{
  "n_layer": 22,
  "d_model": 192,
  "n_head": 4,
  "n_kv_head": 4,
  "head_dim": 64,
  "d_mlp": 1536,
  "vocab_size": 4089,
  "activation": "gelu",
  "norm": "layernorm",
  "norm_place": "pre",
  "norm_eps": 1e-05,
  "positions": "rope",
  "rope_base": 32700.0,
  "rope_fraction": 0.25,
  "qk_norm": false,
  "attn_scale": 0.125,
  "bias": "all",
  "tie_embeddings": false,
  "parallel_block": true,
  "init": "normal",
  "init_std_qkv": 0.0406,
  "init_std_o": 0.0,
  "init_std_up": 0.0406,
  "init_std_down": 0.0,
  "optimizer": "cautious_adamw",
  "lr": 0.00141,
  "lr_mult_o": 0.817,
  "beta1": 0.9,
  "beta2": 0.98,
  "lr_head": 0.00846,
  "warmup_steps": 486,
  "schedule": "wsd",
  "decay_fraction": 1.0,
  "decay_shape": "linear",
  "final_lr_fraction": 0.0,
  "batch_tokens": 65536,
  "seq_len": 256,
  "doc_mask": false,
  "train_tokens": 495400000,
  "steps": 7560,
  "dataset": "wikipedia_en"
}
MLP neurons of a small language model. Each row is named by its layer, matrix (up: input weights; down: output weights) and neuron, and shows model dimensions 64-159. Each number is 128 + 24 x the weight over its row's rms, rounded and kept within 0 to 255.
After each neuron's rows, "fires on" lists the tokens most often at its 100 highest values on Wikipedia text that the model never trained on.

L4.up201 [ 54 153 130 163 145 107 147 138 119 129 125 165 112 140 127 158 129  93 130  73 142 100 159 104 138 133 142 119 151 131 147  86 151 163  87 134 147 142 142 172 143 139 150 161 162 158 132 147 129 142 152 120 122 129 127 138 141 119  92 148 164 105 123  87 129 170 127 105 131 155 139 155  97 105 137 124 133 170 164  85 128 122 129 126 138 111 114  77 132 117 125 136 143 103 142 153]
L4.down201 [ 67 160 151 158 134 151 105 159 147 100 102 127 121 101 128 105 127 151 150 104 150 124 149 104 160 104 129 139 140 121 112 115 128  95 131 152 114 155 129 141 142  92 111 186 144 117 126 143 102 121 129 125 156 125  86 139 136  88  99 129 116 115  97 128  84 130 100  55 155 117 119 145 158 125 147 168 134 161 149 143 149 133 124 154 151 169 155 134 116 147 107 116 145 105 120 149]
fires on: "o", "ec"

L18.up1233 [ 94 141  86 113 113 155 150 151 124 143 131 124 141 119 100 126 169 150 133 101 145 158 172 136 156 150 148 151 128 109 121 137 115 141 123 123 146 118 103 157 176 107 147 167 121 125 153 135 169 111 160 145 135 125 138 129 178 107 112 120 136  91 123 123 144 152  87 134  86 128 114  98 106 120 153 148 116 170 182 113 101  82 163 126 113  98 118 108 125 143 163 150 127 137 160 168]
L18.down1233 [181 138 157 147 120 108 154 133 125 174 144 122 127 100 105 142 127 107 137 113 112 105 143 120 113 122 102 127 159 156 168 108 129 139 142 153 104 170 150 122 117 140 156 105  98 142 134 144  97 139 107 111 127 158 133 102 119 149 110 140 100 143 142 142 129 100 138 122 129 137 154 143 123 133 103 128 133 131 125 128 122 158 158 127 129 104 130  86 121 124 117 111 126  96  68 118]
fires on: "–", " from ", " C", " in ", " n", " and "

L16.up747 [129 109 125 107 142 150 103 154 148 123 164 116 109 105 129 146 107 132 132 137 177 160 175 153 146 138 124 103 145 159 113 151 124 108 106 149 147  81 124 117 164 116 121 157 112 127 118  90 151 145 123 103 131  92 118 146 118 135 123 185 127 153 100 116  90 149 175  80 134 148 165  97 121 146 144 117 127 180 138 120 147 129 137 122 136 180 135  93 173 131 115  81 129 150 139 130]
L16.down747 [ 78 114 138 145 168 118 134 146 178 106 149  94 108  56 158 133 121 118 145 130 189  86 124 156 120 129 123 160 107 126 151 125 117 122 158 143 101 169 129  93 137 121 138 174 156 155 127 116 152 158 114 112 183 132 113 168 139 104 105  73 144 128 105 129 106 136 146 108 147  95 103 106 143 108 127  73 153  54 136 114 139 120 109 145 103 152 144 153 136 113 111 147 143 132 127 145]
fires on: " p", ";", " col"

L18.up258 [158 133 182 136 129 160 123 116 145 118 124 115 116 164 143 119 123 109 218 102 139  59 195 179 113 132 135 135 134  96 107 125 152 120  97 136 145 113 141 122 169 145 144 136 137  99 147 127 141 153 127 154 127  97 150 114 119  95 129 141 168 140 145 129 139 140 112 162 124 130 122 157  98 141 155 149 111 130 160 111 113 154 149 169 192 130 155 112 113  96 140 151 128 129 123 103]
L18.down258 [136 111  58 114 109 122 160 127 138 127 104 146 116  94 100 114 160 164  91 106 119 168 132  98 145 156 123 150 104 128 118 147 163 163 110 134 100 149 117 110 133 140  93 124 130 117 158  95 149 145 140 120 113 124 122 134 167  91 140 112 126  78 100 106  89 160 194 130 147 114  99 154 148 111 112 134  74  98 117 132  96 104 141 130  98 176 108 183 142 122 133 135 107 127 145 118]
fires on: " | ", " January ", "\" | ", ") | ", " October "

L18.up225 [142 181 147 116 127 116 135 139 162 115 106 184 153 159 174 115 148 128  91  97 130  95 120  91 152 120 148  97  99  91  73 139 153 153 115 130 154 128 155 133 150 111 137 152 105 126 109 155 130 135 155 127 162 138 146 116 147 131 112 150 148 106 163 113 124 115 105 110 140 105 143 132 105 128 114 171 146 137 119  61 147 141 136 115 152 126  89  99 163 140 107 121 140 106 116 137]
L18.down225 [ 89 139 115 119 152 138 112 103  70 160 143 110 146 110 130 140 123 124  87 102 163 138 128 139 137 185  96  61 172 117 134 147 135 149  78 123 130 139 139  99 179 123 164 136 150 177 136 112 113 127 134 134 146 122 109 107 167 133 106 188 128  95 128 174 140 148 143 130 159 130 169 111 141 120 144 103 115 109 122 142 112 138 104 167 110 140 135 130 103  94 139  95 119 181 147 112]
fires on: " S", " Ad", " ad", " | R", " R", "R"

L4.up553 [130 120 131 124 191 107 126  85 101 103 134 147 152 143 169 153 151 133 126 103 155 104 128 148 128 179 101 138 119 130 130 151 167 101  93 146 142 119 127 139 112 134 106 126 122  96 101  80 147 140 187 105 114 120  91 136 117 162 126 177 110  94 144 152 122 133 133 127  77 145 109 118 112 108  78  95 143 130 169 102 147  97 194 138 129 160 126 126 141 126  85 160 108 121 138 139]
L4.down553 [177 172 150  98 169  85 161 155 134  73 149 158 133 113 135  92 133 121 125  94 158  91 164 172 123 135 111 116 137 167 148  89 158 136 132 139 137 159 111 154 141 140 151 128 107 119 102 121  84 188 118  83 110 114 116 137 164 129 147 152 126 124 130 151 121  65 101 132 101 154 112 133 144  96 129 133 102 143 126  99 141 139 115  91 125 108 107 107 111 162 126 103 148 170 159 129]
fires on: " and", ";", "s and", "ing and", " was"

L4.up100 [137 184 146 140 121  89 125 123 162 106 113 108 115 156 148 105 149 108 138  83 113 102 189 116 134 137  97 157 140  99 118 126 118 149  98 131 148 121 129 176 102 135 139 147 147 133 135  97 111 162 182 121 135 129 140 114 126 126  86 154 156  92 153 108 138 163 121  97 128  87 129 133 125 129 119  96 139 162 118  68 141 121 151  94 118 133 105 114 123 132  86 122 130 109 177 123]
L4.down100 [107 203 150 133 125 127 113 151 143 138 122 131 109  93 141  96 125 108 144 120 118 126 185 116 127 124 125 133 149 134 129 150 122 149 127 124 112  82 119 142 128 131 135 156  93 146 111 110 120 154 139 114 124 129 113 145 101 138 126 155 126 116 108 107 108 191 105  96 147 151 137 122 166 127  93 149 122 137 126  90 173 143 120 112 181 165 111 142 133 121 116 124 153 104 140 159]
fires on: "o", "io"

L16.up463 [122 139  81  91 114 136 140 126 140 153 157 129 137 119 136 131 118 145 162 103 109  75 146 134 176 149  78  92 116 135 116 103 131 134 156 171 159  94 132 127 177 142 117 138  93 144 112  93 143 110 153 121 106  84 112 142 111 126 150 153 143 163 148 149 146 163 123 135 134 150 148 109 112 133 141 163 126 134 184 111 136  85 155 129 132 151 105 113 132 129 148 171 123  87 177 140]
L16.down463 [186 134 115 124 167 113 163 118  95 143 114  80 146 112 121 126 134 106 120 145 145 132 111 132  86 139 178 125 158 136 115 116 145 119 141 163 115 151 112 153 108 162 113 131 151 129 125 150 135 163  99 116 134 164 137 111 114 146  76 110 183 115 122 126  74 144 123 154 115 134 144 123 154  89 124 149  95 126 119 147 123 134  75 147 123 115 138 104 131 122  96 144 109 120 101 118]
fires on: " (", " in ", " of ", " from ", " p", " H"

L19.up756 [125 139 133 147 134  95  98  93 130 109 138 136 148 126 152 126 135 132 136 104 109  76 145 167 136 123 129 127 142 160  68 122 160 101 117 117 128 130 186 120 122 123 133 109 134 128 134  86 155 102 101  91 138 105 170 110 153 112 115  87  81  81 132  70 140 166 139 100 144 126 142 130  99 119 114 121  97 115 121  97 115 131 113 120 169 173 156 107 173 105 128  82 155 138 127 177]
L19.down756 [106 111 119 102 120 117 148 178 135 116 108 111 129 139 154 157 137 202 162 148 191  98 151 132 148 115 125 155 113 146 110 153 163 121 196 108 113 152 127 140 140 112 188 117 126 149 140 127 131  93 149 117 123 103  89 118  69 121 123 140 117 128 150 138 102 140 132  92 152 122 117 102 108 159 144 103  96  49 135 123 110 148  81 124 149 126 143 159 101 163 141 112 180 181 121 117]
fires on: " c", " p", "p"

L16.up175 [105 152 147 130 124 148 101 133 130 119 113 145 111 160 148 104 153 161 123 102 141 172 150 138 146 151 136 126 101 118  99 165 164 126  95 108 181 166 129 144 148 121 146 165 105  86 139 163 109 137 131 146  93 136 123 139  96 114 120 154 108 121 157 161 149 143  50 141 147 154 115 123  86 174 110 146  91  98 168 131 147 109 113 120 126 124 127 102 165 123 111 116  93  92 127 141]
L16.down175 [147 109  97 107 159 141 146 141 121 114 105 144 154 185 102 105 125 142 112 121 151 121 104  85 161 141 139 130 105  99 129 114 138 111 142 145 122 109 138 114 133 105 136  98 139 119 153  98  85 131 145 105 129 138 128 176 176 114 111 139 114 113 120 148 138  92 139  87 165 121 158 136 183 107 115 107 122 103 122 119 105 187 104 157 119  88 127 162 109 119  77 144 129 135 122 129]
fires on: " R", " most", " | R", "th", "- R", " more"

L19.up642 [ 92 165 153  98 148 104 131 170 115 137 107 142 113 122 130 107 145  86 138 120 113 123 155 151 116 125 130 127 159  92 103 116 126 114 137 105 132 105 111 158 122 106 124  96 102 132 126 106 185 147 162 121  77 121 126 112 122  95 125 103 104 130  98 145 133 131 129 115 141 125 111 141 116 113 126 132  76 123 153 143 148 125 158 133  92 138  63 138 144  77 130  98 106 150 143 142]
L19.down642 [ 93 129 103 113 125  88 166 103 183 114 139 141 134 105 144 121 128 154 100 110 107 143 126  97 119 135 113 104 106  63 127 136 125 116 139 130 122 171 167  98 121 142 120 124 110 111  71  98 132 156 143 111 132 113 135 130 142  84 107 148 111 106 129 113 123 157 157 136 128 127 156  94 112  85 120 150 126 130 142 194 164 102 136 147 117 113 131 112 131 157 134 146 160 129 129 111]
fires on: " M", " | M", "a", " school"

L4.up1062 [150 153 118 126 132 144 153  73 113 149 146 160 140  99 132 154 181 145 137 139 114 165 135 121 123 147 115  72 113  84 121 139 168 125 109 110 116 131 160 139 136 117 131 152  87  89 111 143 136 111 116 144 117 116 128 107  96 125 138 132 132 125 168 107 120 114 112 172  85 144 134  91  95 121 153 141  84 137 126 108 151 138 126 102 127 121 148 111 109  89 134  89 157  79 112 154]
L4.down1062 [118 127 165 110  93 125  73  82 113 125 126 106 105 144 151 149 132 168 119 187 154 145  94 131 103 119 157 119 118 146 110 172 121 125  99 119 107 112  61 120 155 134 106 146 130 158 100 174 135 112 150 142 147 153 114 145 146 133 147 148  98 121 139 157 162 115 119 157 150 126  95 121 113 126 146 107 138 104 100 161 118 170 163 112 141 101  82 158 134 131 128 144  88 134 142 157]
fires on: "os", " post", "arri", "all", " pos", " rul"

L18.up327 [106 142 109 119 169 105 152 155 104 158 157 102 124  99 163 106 139 104 153 117 102 143 147 184 136 157  88 115 159 114  91 106 105 148  99 131 114 154 110 154 122 131 125 115 119 144 127 159 139 129 134 105  91 131 151 131 149 143 117 110 122 148 126 108 126 171  90 131 115 148 123 153  90 164 133 150 123 148 153 117 149 159 139 152 102 103 126  71 139 103 165 173 147 116 115 157]
L18.down327 [136  91 141 141 151 120  75 130 111 115 106 152 114 122 118 131 112 121 108 128  99 113 151  75  77 140 101 112 102 136 195 154 125 132 154 170 163 114 119 157 144 109 116 158 135 156 164 115 107 137 119 112 149 135 146 110 138  72 144 145 103 108 139 114 145 166 156 112 155 137 122 136 128 113 194 141 120 100 122 203 140 122 123 158  95 136 103 107  95 141 147 139 115  99 139 156]
fires on: " M", " | M", " G", "g", ", M"

L16.up1412 [117 126 146 137 133 139 144 100 144  84 147 118 110 140  78 101  87 137 136  84 144  99  96 133 161 131 142 123 126 133  78  99 129 102 105 118 106 108 111 134 101 139 109 134  90 104 120 129 126 129 146  79  56 162 138 140 129 140 129 133 142 126 167 169 123 133 118  97 146 164 115 156 151 156  42 133 113 158 184 122 124 105 127 142 130 100 110 122 140 107 140 134 142 110 100 149]
L16.down1412 [130 126 133 126 139 113 119 175 130 150 134 140  99 134 161 187 161 134 125 142 163 127 132  98 130  85 137 136 151 126 129 140 130 156 112  91 123 110  99 112 110 106 151 141 107  95 137  53 121  91 140 155 146 121 115 118 168 148 134 127 169 124 106 124 105  79 144 142 118 113  58 116 151 134 162 127 146 141 122 150 142 164 120 150 110 144 115 148 147  84  73 103  90 113 128 104]
fires on: " also", " finished", "ently", " still", " has been", " to"

L4.up641 [123 133 106 130 138 124 142 134 162 188 152 125 179 121 107 106 112 146 135 138 144 149 164 138 144 130 150 132 129  89 134  97 106 157 155 109 131 157 143 141 145  88 126 134  95 121 113 160  93 119 132 157 109 186 162 121 138 147 138  88 188 119 164 132 137 140  99 116 107 132  85 149 140 113 123 101 129 130 120 129 164 126 116 152 104 112 122 147 119 133 109 118 158 111 115  90]
L4.down641 [153 116 151 103 154 135 108 140 130 115 126 121 111  92 117 134 184 156 140 139 137 156 141 140  91 113 133 122 173 144 146 140 183 138 118 132 135 146 117  84 141 109 125 124  92 110 134 145 115  93 125 136 103 166 111  88 109 141 105 115 165 138 129 125  91 107 141 103 147 130 125 100 155 101 163 130 129 100 173 117 151 118 131 132 104 130 151 161 150 136 129  73 127 130 144 140]
fires on: "y", "ant", "ier", "any", "ury", "ott"